Part of a small language model's weights.
Size: 9 layers, width 448, 10 heads of 64, MLP 896 SwiGLU, vocabulary 14635, 34.4M parameters.
Architecture: RMSNorm before each block, untied embeddings.
Training: a variant of Adam for these matrices, 444M tokens, 13563 steps.
MLP neurons of a small language model. Each row is named by its layer, matrix (gate and up: input weights) and neuron, and shows model dimensions 144-239. Each number is 200 + 20 x the weight over its row's rms, rounded and kept within 0 to 999. A neuron's up and down rows have the sign that makes its largest values positive.
After each neuron's rows, "fires in" lists the words (lower case) most often at its 100 highest values on Wikipedia text that the model never trained on.

L3.gate99,209,173,208,194,181,166,216,178,236,159,199,182,171,217,183,228,197,210,170,203,202,211,223,221,209,193,193,204,203,218,199,171,231,218,236,181,182,204,210,193,216,182,223,217,191,178,232,206,200,223,164,179,218,174,239,219,223,166,195,202,192,195,206,192,209,193,223,188,208,196,217,197,183,183,228,232,203,166,192,165,225,188,212,199,180,246,182,206,210,181,163,228,195,201,204,221
L3.up99,212,224,211,180,218,215,196,193,190,236,208,166,224,220,202,206,208,170,196,173,222,199,218,201,207,209,235,193,227,236,174,197,197,206,149,179,202,215,218,189,204,227,209,174,177,195,217,187,203,208,201,197,182,194,221,226,179,205,221,226,215,190,183,209,181,191,181,187,175,191,236,190,183,199,188,229,189,220,172,205,171,200,187,200,158,198,259,216,209,227,182,210,189,227,168,200
fires in: "it"

L3.gate633,186,212,177,188,184,172,223,174,215,194,213,180,184,181,216,219,192,166,199,224,201,212,170,171,202,182,219,163,153,163,193,219,208,194,228,194,209,239,182,187,183,228,187,199,174,212,182,200,180,214,197,208,167,200,222,182,177,251,171,180,178,213,205,165,154,193,214,190,184,213,210,206,199,200,209,218,194,198,173,236,193,181,201,178,203,189,205,167,179,210,163,203,210,235,181,175
L3.up633,209,196,212,183,172,222,198,226,223,187,220,244,182,207,170,206,201,245,234,207,182,203,249,169,227,161,219,176,179,202,184,179,223,187,213,214,183,213,227,165,200,171,184,218,204,213,194,212,192,191,202,204,186,174,226,198,197,202,202,203,211,176,165,164,153,198,230,224,174,201,195,189,193,182,194,221,210,159,194,193,186,193,204,222,196,173,203,204,171,224,185,217,201,186,211,186
fires in: "early", "from", "known", "late", "based"

L2.gate652,158,204,229,215,221,191,193,233,175,196,218,222,202,183,167,204,182,187,163,201,197,205,183,220,173,146,217,208,195,197,185,175,199,188,186,184,181,191,210,189,177,227,201,192,211,217,212,195,169,198,223,197,230,225,218,222,223,210,220,212,190,230,203,179,203,228,218,186,215,190,172,171,216,186,225,177,210,224,163,202,210,188,183,224,202,237,189,185,179,188,181,200,214,221,188,178
L2.up652,184,201,194,200,213,212,203,222,208,208,187,225,166,202,214,223,174,216,179,189,190,194,190,194,223,204,230,186,210,205,196,194,210,199,190,238,231,186,232,245,210,195,202,221,206,238,227,169,206,176,231,195,215,181,208,216,189,206,187,203,213,198,228,239,185,171,180,219,221,212,207,206,244,161,183,164,223,191,185,204,207,207,221,183,193,148,202,187,159,226,216,190,184,214,183,171
fires in: "father", "son", "mother", "daughter", "brother", "husband"

L2.gate703,210,220,181,208,165,173,202,208,231,215,195,195,155,178,244,181,199,221,194,222,189,223,226,232,191,189,174,180,180,201,226,189,179,218,157,201,214,186,208,217,230,190,218,199,222,182,173,207,200,200,210,197,193,189,190,179,200,212,186,206,192,189,189,209,208,200,202,210,211,187,218,187,157,215,192,183,201,234,194,225,208,214,211,191,177,200,205,227,195,243,202,170,220,179,236,202
L2.up703,199,222,191,251,234,194,215,219,167,203,206,189,178,200,198,163,216,180,185,194,185,230,182,189,199,204,224,253,214,190,173,221,234,220,174,174,187,184,206,193,200,210,197,167,220,166,208,203,207,211,179,181,178,184,199,176,174,180,179,204,216,154,218,204,242,189,208,189,181,189,188,219,217,204,173,230,193,220,179,194,179,242,220,181,189,198,234,238,199,189,203,173,236,188,209,201
fires in: "just", "both", "not", "t", "either", "only"

L2.gate600,173,194,182,187,191,177,173,186,182,155,179,212,189,206,191,178,188,176,175,171,177,181,200,198,203,201,205,225,157,167,174,200,176,198,223,235,171,175,161,184,210,171,222,177,177,208,199,237,218,191,184,217,205,171,222,220,201,198,210,187,216,173,207,195,170,182,171,226,223,182,203,207,241,212,181,204,177,155,187,218,204,220,215,170,213,204,178,187,204,221,180,229,223,224,210,219
L2.up600,166,225,191,159,169,188,150,200,191,221,221,191,205,202,199,210,197,197,199,169,231,208,204,226,191,230,195,212,207,210,173,243,188,144,183,195,178,188,174,225,192,188,186,181,206,226,177,185,194,177,208,155,165,215,180,179,196,191,185,248,185,182,195,190,177,225,196,178,229,182,193,201,210,211,199,186,195,191,171,218,181,224,229,180,213,166,187,216,191,216,220,194,199,192,205,181
fires in: "during", "after", "for", "held", "later"

L2.gate70,231,207,187,188,201,196,184,197,207,183,174,216,191,185,225,172,212,205,198,210,178,171,213,210,167,181,225,180,191,210,184,184,178,163,200,235,210,232,232,158,192,192,205,211,233,161,190,219,200,235,213,203,184,214,164,185,158,212,197,177,162,238,199,186,207,206,194,200,178,196,174,210,172,187,205,222,200,231,210,183,226,234,209,236,163,160,200,214,196,176,189,234,223,228,209,211
L2.up70,197,202,217,182,195,204,166,226,218,193,175,228,247,220,210,224,190,189,241,188,177,201,242,217,157,181,200,203,169,186,182,208,198,163,215,213,185,213,212,160,191,195,190,240,173,176,190,235,205,236,195,211,199,211,193,207,203,215,190,231,204,221,200,222,209,181,193,177,199,229,217,203,182,204,199,199,211,222,214,178,194,228,185,231,204,195,180,204,170,202,215,175,212,179,175,236
fires in: "it", "liberation"

L3.gate3,168,225,217,221,204,158,193,175,240,192,212,173,197,205,206,161,198,195,176,179,217,229,176,178,180,202,217,204,194,180,214,203,197,192,241,206,241,232,194,167,195,242,191,238,188,216,224,240,182,200,229,183,228,196,219,219,209,207,193,241,197,201,175,198,205,178,199,239,179,159,199,212,245,198,230,203,233,187,223,209,211,215,205,191,190,211,206,207,195,190,232,215,210,205,208,212
L3.up3,224,212,226,251,193,202,176,176,169,178,202,169,195,217,166,164,201,211,204,176,200,202,215,212,236,188,196,213,178,186,195,183,171,200,194,184,253,221,203,209,194,184,185,181,226,177,172,166,225,201,220,235,181,148,190,218,212,189,228,171,167,199,197,205,192,178,196,219,196,195,241,194,170,198,228,215,203,166,182,217,245,187,185,188,200,225,176,164,177,189,211,203,218,218,213,192
fires in: "on", "during", "upon", "launched", "of"

L2.gate264,204,216,235,196,190,206,191,193,228,206,208,170,220,216,214,212,202,213,186,219,167,226,223,190,173,197,184,198,187,201,224,179,200,207,195,199,178,175,189,194,213,237,200,194,216,205,200,189,186,173,164,151,215,215,221,192,159,185,212,219,201,174,170,179,178,172,190,170,176,190,177,221,189,190,203,207,231,170,186,202,194,157,203,230,206,196,176,204,171,177,217,179,218,160,213,210
L2.up264,204,183,210,177,198,199,199,207,208,183,194,204,182,214,193,196,202,189,187,231,205,196,200,168,232,212,208,202,175,224,206,203,214,168,176,209,200,187,177,180,214,202,171,228,217,203,212,209,224,189,193,189,193,169,218,185,209,217,214,193,202,211,239,151,225,193,190,214,235,193,228,189,193,213,193,164,176,212,197,208,177,236,245,197,207,172,192,162,209,210,221,189,213,180,200,227
fires in: "this", "same", "band", "it", "another"

L2.gate361,199,178,218,222,175,216,184,201,203,178,163,200,202,207,210,224,150,214,225,226,205,199,208,201,238,195,198,215,211,247,217,227,208,196,213,175,198,187,184,159,200,204,201,187,214,169,223,220,196,239,175,199,227,171,203,198,232,238,249,215,204,184,174,219,212,201,192,203,182,158,194,190,173,183,219,197,148,223,197,184,211,180,171,217,169,254,242,185,201,217,205,206,181,176,232,174
L2.up361,229,208,179,202,215,196,158,207,230,222,195,248,167,177,216,207,224,169,225,224,185,201,195,207,180,216,203,180,200,247,215,176,214,215,225,198,228,202,159,219,237,212,237,195,235,174,223,215,202,222,197,185,215,220,170,185,169,189,235,194,185,212,224,233,177,198,206,218,204,209,180,192,184,209,195,213,209,177,181,219,227,177,210,200,196,187,181,148,173,182,203,211,223,209,183,203
fires in: "one", "much", "top", "last", "most", "of"

L2.gate816,187,226,218,201,202,205,224,185,177,206,178,185,206,178,203,233,197,166,187,157,219,217,206,226,216,192,195,223,216,166,181,232,186,212,174,221,218,218,220,215,191,193,211,184,207,218,236,230,188,200,161,214,222,180,220,224,222,187,231,201,209,211,227,191,196,166,194,186,188,168,236,173,200,183,184,200,202,184,193,220,208,181,204,184,183,203,218,179,206,216,166,195,198,192,210,187
L2.up816,229,232,206,214,221,172,202,245,189,180,191,194,185,192,179,202,186,176,208,201,182,223,170,200,194,192,210,243,195,190,169,196,197,187,196,207,197,219,162,223,169,194,214,200,193,199,190,189,211,190,210,169,204,212,220,189,211,199,246,223,194,185,183,229,247,198,191,220,186,206,195,205,167,166,232,212,202,238,209,193,216,176,221,219,158,184,234,205,192,250,190,198,209,189,202,169
fires in: "children", "son", "life", "written", "mother", "brother"

L2.gate814,183,195,208,203,196,224,212,247,231,177,209,225,187,194,160,179,200,194,199,225,204,221,184,193,172,216,165,217,195,186,200,191,189,172,182,211,203,188,190,224,192,198,195,214,173,186,230,195,202,176,209,193,155,245,234,211,195,171,190,190,197,191,247,237,186,213,177,220,175,197,210,167,180,234,182,190,208,203,169,160,214,215,235,212,197,178,196,211,216,164,200,230,187,220,227,164
L2.up814,197,227,238,228,193,191,243,188,197,210,167,210,216,181,163,178,177,184,228,216,234,194,190,234,189,203,202,194,208,208,177,216,208,183,199,190,174,223,176,199,212,171,197,185,212,185,217,172,175,211,231,209,231,206,191,197,188,218,227,186,218,233,206,190,191,209,184,188,221,166,194,179,184,220,175,190,169,205,224,172,188,184,218,213,239,166,189,181,198,180,217,187,164,198,175,195
fires in: "new", "congress", "united", "south", "free", "open"

L3.gate412,173,202,208,195,180,207,230,219,178,184,205,186,220,199,237,181,223,206,191,160,200,214,195,222,213,184,213,194,162,165,215,193,230,226,191,198,195,205,184,235,204,202,203,170,181,213,233,197,207,180,203,198,210,204,223,198,176,178,211,181,217,205,201,202,196,208,176,174,183,192,179,221,231,185,182,221,237,200,160,180,179,226,214,238,181,239,188,176,188,206,217,198,213,249,212,208
L3.up412,211,211,200,161,180,186,221,202,214,225,176,184,204,186,218,175,206,205,185,219,201,232,200,194,200,198,178,206,175,177,197,219,195,210,235,206,212,204,235,238,189,195,187,231,192,190,195,184,217,197,178,215,189,225,211,200,224,208,194,191,183,201,217,204,230,188,202,212,226,212,191,232,179,198,198,160,191,167,159,209,200,220,216,226,184,246,207,191,187,191,200,221,205,213,208,200
fires in: "during", "team", "finished"

L2.gate309,180,173,200,163,192,220,189,177,198,212,197,218,230,206,159,219,185,193,182,210,218,219,207,205,198,194,190,193,208,210,229,226,196,220,195,174,189,185,220,162,185,186,217,190,179,195,192,225,222,171,191,247,217,249,204,216,136,160,231,192,195,173,230,178,223,225,218,182,198,188,180,193,202,223,216,177,199,210,202,201,198,199,171,189,193,177,204,237,222,205,172,210,219,201,214,210
L2.up309,211,194,188,212,189,204,199,168,207,223,209,183,192,204,208,220,215,174,181,220,182,198,176,195,194,180,199,162,187,220,177,202,201,198,221,191,194,186,215,224,216,196,239,251,171,205,189,219,216,180,205,204,187,206,180,188,200,233,174,208,200,218,194,222,175,216,196,180,218,163,219,231,216,211,211,216,229,214,225,210,193,203,248,208,196,213,214,201,213,199,179,216,177,224,215,192
fires in: "it", "there", "sheela", "she", "sheikh"

L3.gate283,172,222,176,191,173,208,218,211,194,189,187,194,200,172,209,207,173,202,195,199,203,223,184,194,210,218,176,199,205,211,214,186,171,190,214,192,187,167,176,215,182,246,208,230,200,193,203,199,221,206,195,200,217,192,214,184,230,221,201,202,206,169,195,180,226,177,181,197,207,203,209,207,208,174,161,188,198,193,171,196,171,187,212,150,179,206,214,207,183,200,249,222,176,163,216,209
L3.up283,184,201,195,183,174,222,216,232,196,215,239,212,172,175,182,187,182,206,218,216,197,223,173,215,235,203,173,211,184,211,222,177,221,208,217,229,223,184,206,198,179,159,199,189,194,185,187,202,164,174,234,211,250,177,226,208,182,162,208,182,198,213,237,169,189,214,214,221,221,183,197,192,213,221,169,211,180,189,206,201,250,242,184,198,212,188,185,175,178,188,171,203,243,178,219,195
fires in: "of"

L3.gate801,207,175,190,167,216,213,159,219,217,187,177,211,223,196,201,175,232,212,184,197,214,188,197,189,177,217,232,220,195,185,170,201,178,223,195,223,210,159,205,230,191,207,183,229,182,217,210,214,182,221,199,193,170,191,213,194,198,257,219,220,221,186,207,225,209,184,172,167,217,174,203,182,217,216,171,204,205,249,218,216,209,170,181,211,184,196,197,168,200,186,191,218,186,172,213,213
L3.up801,214,230,179,198,183,184,236,220,194,203,205,191,193,164,153,175,191,206,163,193,178,186,220,222,188,193,192,174,212,197,172,229,213,224,166,217,213,189,204,213,196,188,234,216,203,185,190,167,255,232,228,201,206,233,175,209,190,187,233,234,228,171,216,221,227,213,200,187,210,208,209,191,195,204,203,175,183,190,189,212,212,221,194,194,222,190,188,213,204,213,186,230,179,204,215,230
fires in: "there", "country", "details", "sri"

L3.gate634,207,191,204,194,192,202,190,170,235,219,207,199,168,181,213,224,182,162,214,242,170,213,189,208,192,230,219,179,208,217,184,183,193,179,175,219,172,191,183,224,192,235,222,208,183,158,206,198,182,206,175,188,159,169,226,164,201,164,200,251,206,183,230,205,211,154,176,185,211,209,207,221,194,212,190,214,225,179,197,213,179,216,198,188,170,218,181,230,164,179,228,219,204,216,220,237
L3.up634,192,216,220,181,212,187,228,195,200,231,226,182,193,217,164,200,218,169,194,163,205,236,166,196,176,207,217,205,176,175,221,201,196,214,196,177,169,199,179,210,188,175,225,193,203,194,214,209,200,175,201,201,194,194,206,170,223,205,206,200,212,191,176,193,203,225,160,161,225,219,181,209,185,212,174,221,227,173,175,153,177,185,202,210,224,205,199,177,192,161,241,182,221,174,198,193
fires in: "as"

L2.gate823,193,229,227,189,215,183,185,228,232,185,209,208,226,202,253,198,177,247,216,230,176,202,164,175,196,198,236,219,155,229,190,171,223,196,202,204,196,195,227,187,186,176,198,224,193,198,177,176,183,176,163,229,235,203,163,184,182,194,205,174,197,189,197,224,188,198,198,193,232,232,190,206,189,232,237,194,211,224,177,199,213,198,203,205,174,213,190,215,221,177,227,175,197,201,244,214
L2.up823,187,184,206,191,189,189,223,198,197,183,178,208,189,169,200,166,193,239,137,217,171,238,202,228,206,195,226,191,173,219,193,199,179,221,222,190,209,195,174,179,199,190,216,207,183,195,191,199,214,213,208,219,212,211,210,206,197,163,196,191,172,201,183,201,236,184,213,201,193,198,162,206,238,214,208,185,222,217,143,191,195,162,191,207,191,204,214,187,219,208,222,226,199,228,196,193
fires in: "with", "women", "men", "children", "regular", "of"

L2.gate221,227,206,167,217,230,167,213,192,222,235,180,181,220,175,191,166,184,208,171,235,218,187,193,230,186,200,214,225,202,196,220,190,223,194,192,177,206,221,180,187,171,242,217,217,196,175,201,214,216,210,209,214,178,182,194,210,175,200,226,204,216,211,190,209,224,169,202,164,197,202,219,209,182,185,217,177,215,162,216,181,174,206,213,171,176,178,194,173,205,236,163,240,220,191,218,195
L2.up221,218,186,195,205,167,163,188,199,190,240,205,185,237,211,253,186,208,178,211,178,185,222,200,178,211,191,204,193,219,192,206,180,211,160,180,235,166,196,202,204,197,209,190,208,156,222,225,201,208,182,200,183,193,172,194,206,189,186,191,213,193,208,216,160,214,199,195,207,222,196,175,187,229,165,213,204,217,180,221,170,211,208,197,225,235,171,206,183,212,206,219,233,202,198,196,215
fires in: "it", "making", "made"

L3.gate742,244,184,229,181,188,167,195,198,196,189,223,214,194,178,204,185,161,181,202,216,184,214,190,198,204,219,168,228,170,169,203,193,199,184,180,201,220,183,222,188,162,216,202,181,192,179,200,215,186,193,185,212,190,197,238,186,232,189,179,176,188,223,157,178,183,201,171,212,177,199,185,221,197,198,173,188,227,200,202,224,225,226,210,206,177,209,198,159,242,210,237,192,191,204,199,197
L3.up742,187,218,222,197,217,171,185,207,173,203,216,209,215,202,182,196,220,200,180,227,176,200,237,244,204,177,201,194,179,186,228,195,205,221,210,229,227,182,162,214,206,174,242,251,232,206,172,180,219,216,193,172,208,178,178,227,211,163,191,217,196,185,237,185,178,180,167,201,180,195,178,170,215,219,225,175,201,201,203,212,187,222,164,173,219,186,213,176,228,195,196,142,209,164,221,194
fires in: "of", "through", "from", "using", "provide"

L2.gate547,186,201,222,204,220,196,196,207,173,199,199,201,189,165,226,198,233,227,219,229,206,202,206,216,195,222,199,200,207,190,209,176,223,149,157,241,189,199,209,180,227,205,191,176,157,194,199,206,175,227,194,224,212,196,198,215,187,205,231,168,197,208,228,179,218,207,179,171,200,178,198,231,237,219,218,215,163,197,232,169,182,183,195,184,187,173,182,181,220,219,209,214,178,166,240,169
L2.up547,168,177,202,191,189,188,168,217,213,196,225,197,220,201,196,210,185,217,224,191,195,230,163,207,230,207,196,192,192,213,216,192,228,166,197,200,180,200,205,211,189,175,187,213,159,206,187,210,170,180,236,173,234,213,205,237,183,208,203,208,151,182,223,190,222,182,209,217,210,205,157,201,212,213,191,166,161,244,199,202,215,235,150,206,184,185,188,207,150,224,183,194,175,193,195,183
fires in: "final", "main", "part", "central", "principal"

L3.gate4,200,181,167,234,174,167,173,185,178,159,212,212,228,214,221,211,179,213,186,220,202,197,162,178,215,213,240,191,227,185,204,217,224,227,189,197,188,211,222,156,179,205,235,201,189,204,185,181,213,212,178,217,234,191,184,208,191,228,205,204,187,153,210,219,221,201,178,187,192,203,175,242,219,222,185,208,239,183,158,177,186,184,203,210,186,196,179,212,214,190,183,201,180,186,205,212
L3.up4,167,238,216,188,220,212,210,178,194,181,228,204,210,181,202,199,243,158,190,182,189,209,175,209,222,194,215,195,219,202,201,228,218,195,192,201,200,185,194,223,173,188,216,208,175,204,204,236,199,187,188,201,163,212,216,217,202,187,150,179,232,229,181,218,180,228,181,198,186,183,173,197,198,218,194,204,216,211,179,200,168,186,235,222,193,204,215,182,217,197,192,196,192,181,180,187
fires in: "during", "after", "from", "following", "until", "as"

L2.gate837,186,172,232,195,202,227,195,219,197,189,182,230,190,201,226,199,201,224,191,190,206,209,214,189,206,198,233,200,207,222,215,187,248,230,195,214,174,217,182,170,228,211,206,215,199,210,222,213,182,197,234,185,240,216,200,206,159,225,210,231,230,226,175,221,219,217,202,215,210,171,208,216,192,208,224,211,196,189,219,176,201,191,193,211,187,207,209,182,151,221,218,197,162,218,195,183
L2.up837,178,190,177,212,225,184,172,201,203,215,185,210,209,217,197,214,184,195,194,192,203,189,160,203,226,213,191,220,205,203,178,186,206,213,234,186,194,201,184,203,216,217,219,207,164,196,189,176,187,206,161,189,197,179,221,175,205,181,196,190,191,169,207,208,222,197,180,203,159,188,214,195,217,188,228,195,167,235,209,235,183,156,193,221,176,203,212,201,195,233,225,218,169,232,227,164
fires in: "member", "students", "brother", "son", "student", "members"

L2.gate884,225,209,196,230,213,212,213,196,259,213,194,188,210,185,219,173,248,214,187,215,222,234,214,189,227,155,184,218,205,220,186,236,222,213,220,169,195,208,222,210,211,237,156,198,156,212,220,197,169,198,226,178,158,189,224,224,152,159,202,188,209,172,197,211,178,208,186,190,187,166,185,195,209,166,186,211,201,171,195,199,203,188,193,205,194,197,194,201,222,178,224,190,201,167,224,225
L2.up884,169,194,173,196,192,213,216,207,199,177,212,167,178,201,187,211,214,195,206,215,211,221,206,205,222,196,220,192,243,217,198,212,223,186,178,216,180,199,188,210,211,178,223,206,218,205,189,186,195,183,218,201,198,207,193,239,189,213,217,198,208,194,192,193,219,228,182,224,226,191,218,206,215,206,174,227,171,185,193,193,205,168,209,225,187,154,184,191,181,226,174,181,226,199,200,228
fires in: "united", "boston"

L2.gate371,211,193,146,207,189,173,202,211,222,205,179,205,218,207,223,178,220,219,183,210,168,186,191,196,242,217,185,189,206,235,203,186,207,171,231,181,214,166,200,203,194,207,218,224,177,171,180,208,202,233,195,173,190,159,171,239,191,191,204,192,202,177,189,240,230,165,199,171,190,191,165,223,208,219,173,220,184,175,188,184,194,209,197,225,186,188,212,200,194,206,213,219,226,195,206,209
L2.up371,204,194,196,210,201,197,218,203,203,229,218,216,230,209,192,226,186,193,194,217,158,170,214,233,210,183,199,181,245,196,224,172,223,205,200,201,197,190,199,202,215,207,204,182,205,177,195,162,188,187,200,169,190,227,170,187,188,163,188,193,214,246,207,194,205,166,210,177,204,193,223,215,196,210,217,208,247,207,187,179,188,182,223,214,170,184,182,187,146,182,194,210,201,190,206,202
fires in: "it", "them", "they", "himself", "itself"

L2.gate25,225,169,193,195,179,188,197,227,158,197,189,226,214,215,176,160,206,183,185,210,197,184,186,221,241,180,203,176,185,222,195,169,234,234,230,188,227,226,205,208,214,176,212,212,206,191,182,196,214,177,209,205,186,204,206,183,203,184,196,223,186,182,178,181,176,198,178,167,222,203,200,220,208,190,204,202,229,203,153,201,209,209,212,184,195,210,199,164,205,190,182,210,221,212,190,233
L2.up25,182,190,182,219,201,179,200,218,207,153,177,236,221,200,184,217,216,196,219,210,144,219,209,158,227,205,176,213,224,172,184,189,192,212,227,231,236,199,180,219,167,163,220,213,209,194,227,201,183,221,191,196,225,220,166,212,173,207,177,204,219,189,186,205,224,194,206,191,219,197,229,184,167,192,195,176,226,182,195,236,210,201,221,206,162,171,216,206,220,185,160,234,186,194,219,211
fires in: "while", "days", "1996", "1992", "1991"

L2.gate249,204,214,220,213,219,178,181,184,239,184,213,236,212,215,181,177,182,201,204,240,189,220,189,170,180,222,215,177,188,220,173,202,175,194,195,172,194,201,204,187,201,235,224,210,200,204,198,225,173,208,198,194,213,182,222,184,189,177,196,180,191,179,203,181,213,181,177,200,212,209,187,180,212,162,224,175,216,204,179,214,183,234,194,202,219,233,179,213,172,210,233,202,207,238,211,192
L2.up249,193,209,223,205,244,198,179,190,173,173,181,207,184,197,233,185,182,205,170,196,203,234,188,223,216,165,228,226,173,234,217,196,225,179,179,195,207,214,214,183,232,223,202,230,210,178,208,190,198,168,213,205,206,185,220,222,207,202,199,208,199,211,184,235,199,200,172,185,178,217,209,226,197,164,162,221,234,188,175,209,178,219,205,225,220,198,168,173,192,192,212,218,194,217,194,190
fires in: "as", "father", "man", "brother", "be", "husband"

L2.gate421,212,206,202,190,181,170,246,217,167,189,205,178,200,174,237,167,175,217,200,160,189,207,229,219,239,225,191,180,179,191,243,193,200,183,160,219,229,239,196,222,219,202,219,184,197,192,184,158,202,181,183,206,170,220,209,201,173,193,167,228,172,224,214,202,193,211,182,210,176,190,167,173,227,201,212,198,177,198,181,191,192,225,209,181,201,221,235,208,225,200,234,219,219,206,184,225
L2.up421,222,180,166,196,177,183,219,204,157,223,210,188,199,160,180,194,178,239,171,227,230,193,223,200,197,190,194,211,182,183,218,221,197,190,200,223,241,204,200,153,197,221,197,203,210,209,183,251,224,193,221,164,218,190,171,186,229,191,211,193,208,183,192,202,207,166,217,161,183,222,188,193,242,199,184,195,195,178,197,198,218,211,230,229,182,173,175,150,201,199,229,206,228,171,188,183
fires in: "did", "of", "do", "does", "is"

L3.gate130,197,199,165,195,162,174,164,164,189,208,184,199,239,212,186,184,175,190,178,167,211,202,226,205,201,200,218,221,235,178,193,206,194,186,192,216,217,181,213,241,205,181,207,239,182,203,194,227,221,206,183,209,201,211,200,164,216,236,164,228,207,227,221,220,233,210,212,209,211,219,210,172,226,193,186,194,199,222,223,222,212,213,249,228,241,177,224,174,194,190,206,201,224,204,188,219
L3.up130,215,224,188,219,180,195,161,221,205,191,180,192,199,191,192,214,200,237,193,238,177,211,207,164,223,212,205,211,176,229,190,208,212,161,208,190,200,190,214,214,162,213,244,191,191,164,216,177,173,211,211,200,222,196,214,191,203,189,201,187,225,163,228,216,195,197,226,165,217,216,217,185,225,199,215,209,204,226,203,212,190,213,181,198,180,194,233,198,222,166,181,208,181,230,202,173
fires in: "area", "platelet", "order", "membrane", "place"

L2.gate367,220,216,223,224,215,207,223,184,228,198,169,250,189,165,195,193,190,185,210,228,209,231,177,228,202,200,212,197,188,168,215,203,225,173,200,221,172,180,168,199,205,179,199,196,181,164,190,217,180,201,176,198,232,155,212,175,172,202,228,183,205,186,186,196,178,187,215,192,206,198,194,209,178,230,175,223,219,214,218,208,219,213,229,171,188,220,198,184,201,194,179,189,239,198,186,205
L2.up367,221,228,167,189,201,186,231,199,229,172,197,211,175,242,194,195,192,213,190,201,198,225,224,157,167,158,197,200,192,222,203,196,183,204,206,224,166,187,171,206,184,169,195,177,209,232,187,169,184,194,246,209,226,176,176,175,177,225,210,226,178,209,189,184,206,183,210,169,240,195,231,223,158,208,172,220,205,181,200,227,230,154,198,180,181,189,228,218,218,193,185,199,198,210,186,196
fires in: "of"

L3.gate289,200,193,196,190,185,167,178,174,232,187,224,184,197,169,193,242,230,193,200,240,233,201,171,200,208,211,180,211,226,190,202,217,224,234,228,192,185,202,214,181,181,215,242,176,202,203,208,207,204,203,190,188,216,220,214,225,216,198,221,222,194,183,184,179,205,201,221,223,167,196,224,200,165,212,195,194,238,178,163,246,191,214,206,205,176,200,184,215,172,175,222,213,212,245,208,210
L3.up289,218,186,200,202,185,188,210,231,218,189,198,205,181,158,196,179,190,193,199,225,226,221,179,195,202,199,224,183,207,236,223,190,212,237,192,179,217,211,188,184,203,158,179,230,223,212,183,222,233,220,189,208,213,210,187,239,209,242,187,194,195,180,194,220,221,148,222,180,209,166,194,188,208,194,215,166,192,220,185,202,182,175,214,204,173,218,235,217,178,205,151,207,211,220,185,183
fires in: "with", "over", "under", "before", "overwatch", "it"

L3.gate692,209,171,230,216,204,187,213,214,225,216,220,212,205,191,204,210,179,214,214,218,200,229,169,191,193,190,172,178,229,171,220,198,174,212,190,182,227,174,202,219,177,217,210,205,195,186,219,179,191,204,200,231,228,211,152,220,213,193,173,187,225,188,209,187,184,205,196,212,213,220,184,219,214,225,212,184,195,214,227,234,205,184,217,185,171,196,212,189,185,182,202,204,213,184,218,185
L3.up692,215,168,194,213,187,205,170,181,203,213,227,174,199,210,198,172,211,226,207,193,204,183,188,210,180,164,223,234,199,181,165,188,222,219,204,192,144,198,227,228,240,185,205,187,159,196,215,224,205,166,156,194,199,202,225,194,215,201,176,175,229,195,173,173,208,219,199,221,184,177,196,203,206,205,189,225,173,215,194,201,217,192,216,195,235,191,182,179,190,216,204,223,194,175,197,180
fires in: "both", "only", "most", "well", "either"

L2.gate181,247,178,223,162,242,212,183,189,168,202,212,217,174,227,189,209,183,196,187,197,208,197,182,176,178,187,211,197,191,189,213,197,172,194,224,206,209,209,181,219,199,191,221,188,194,200,200,241,211,223,236,199,229,211,204,198,197,243,197,194,202,213,226,243,229,183,245,218,237,185,171,186,201,213,232,179,200,219,219,197,218,195,181,197,213,178,228,219,224,199,201,224,201,226,210,212
L2.up181,163,197,183,196,229,170,217,215,170,214,158,213,188,182,162,214,202,192,216,172,187,192,182,235,206,180,172,190,212,224,191,208,182,200,189,245,205,164,232,198,214,186,226,206,174,169,197,189,216,215,166,196,217,198,216,188,201,207,203,196,186,169,230,194,216,189,235,186,214,194,207,205,198,196,178,172,227,192,192,203,208,203,206,204,193,217,192,205,198,208,194,201,188,197,186,180
fires in: "there", "as", "it", "addiction", "culture", "ii"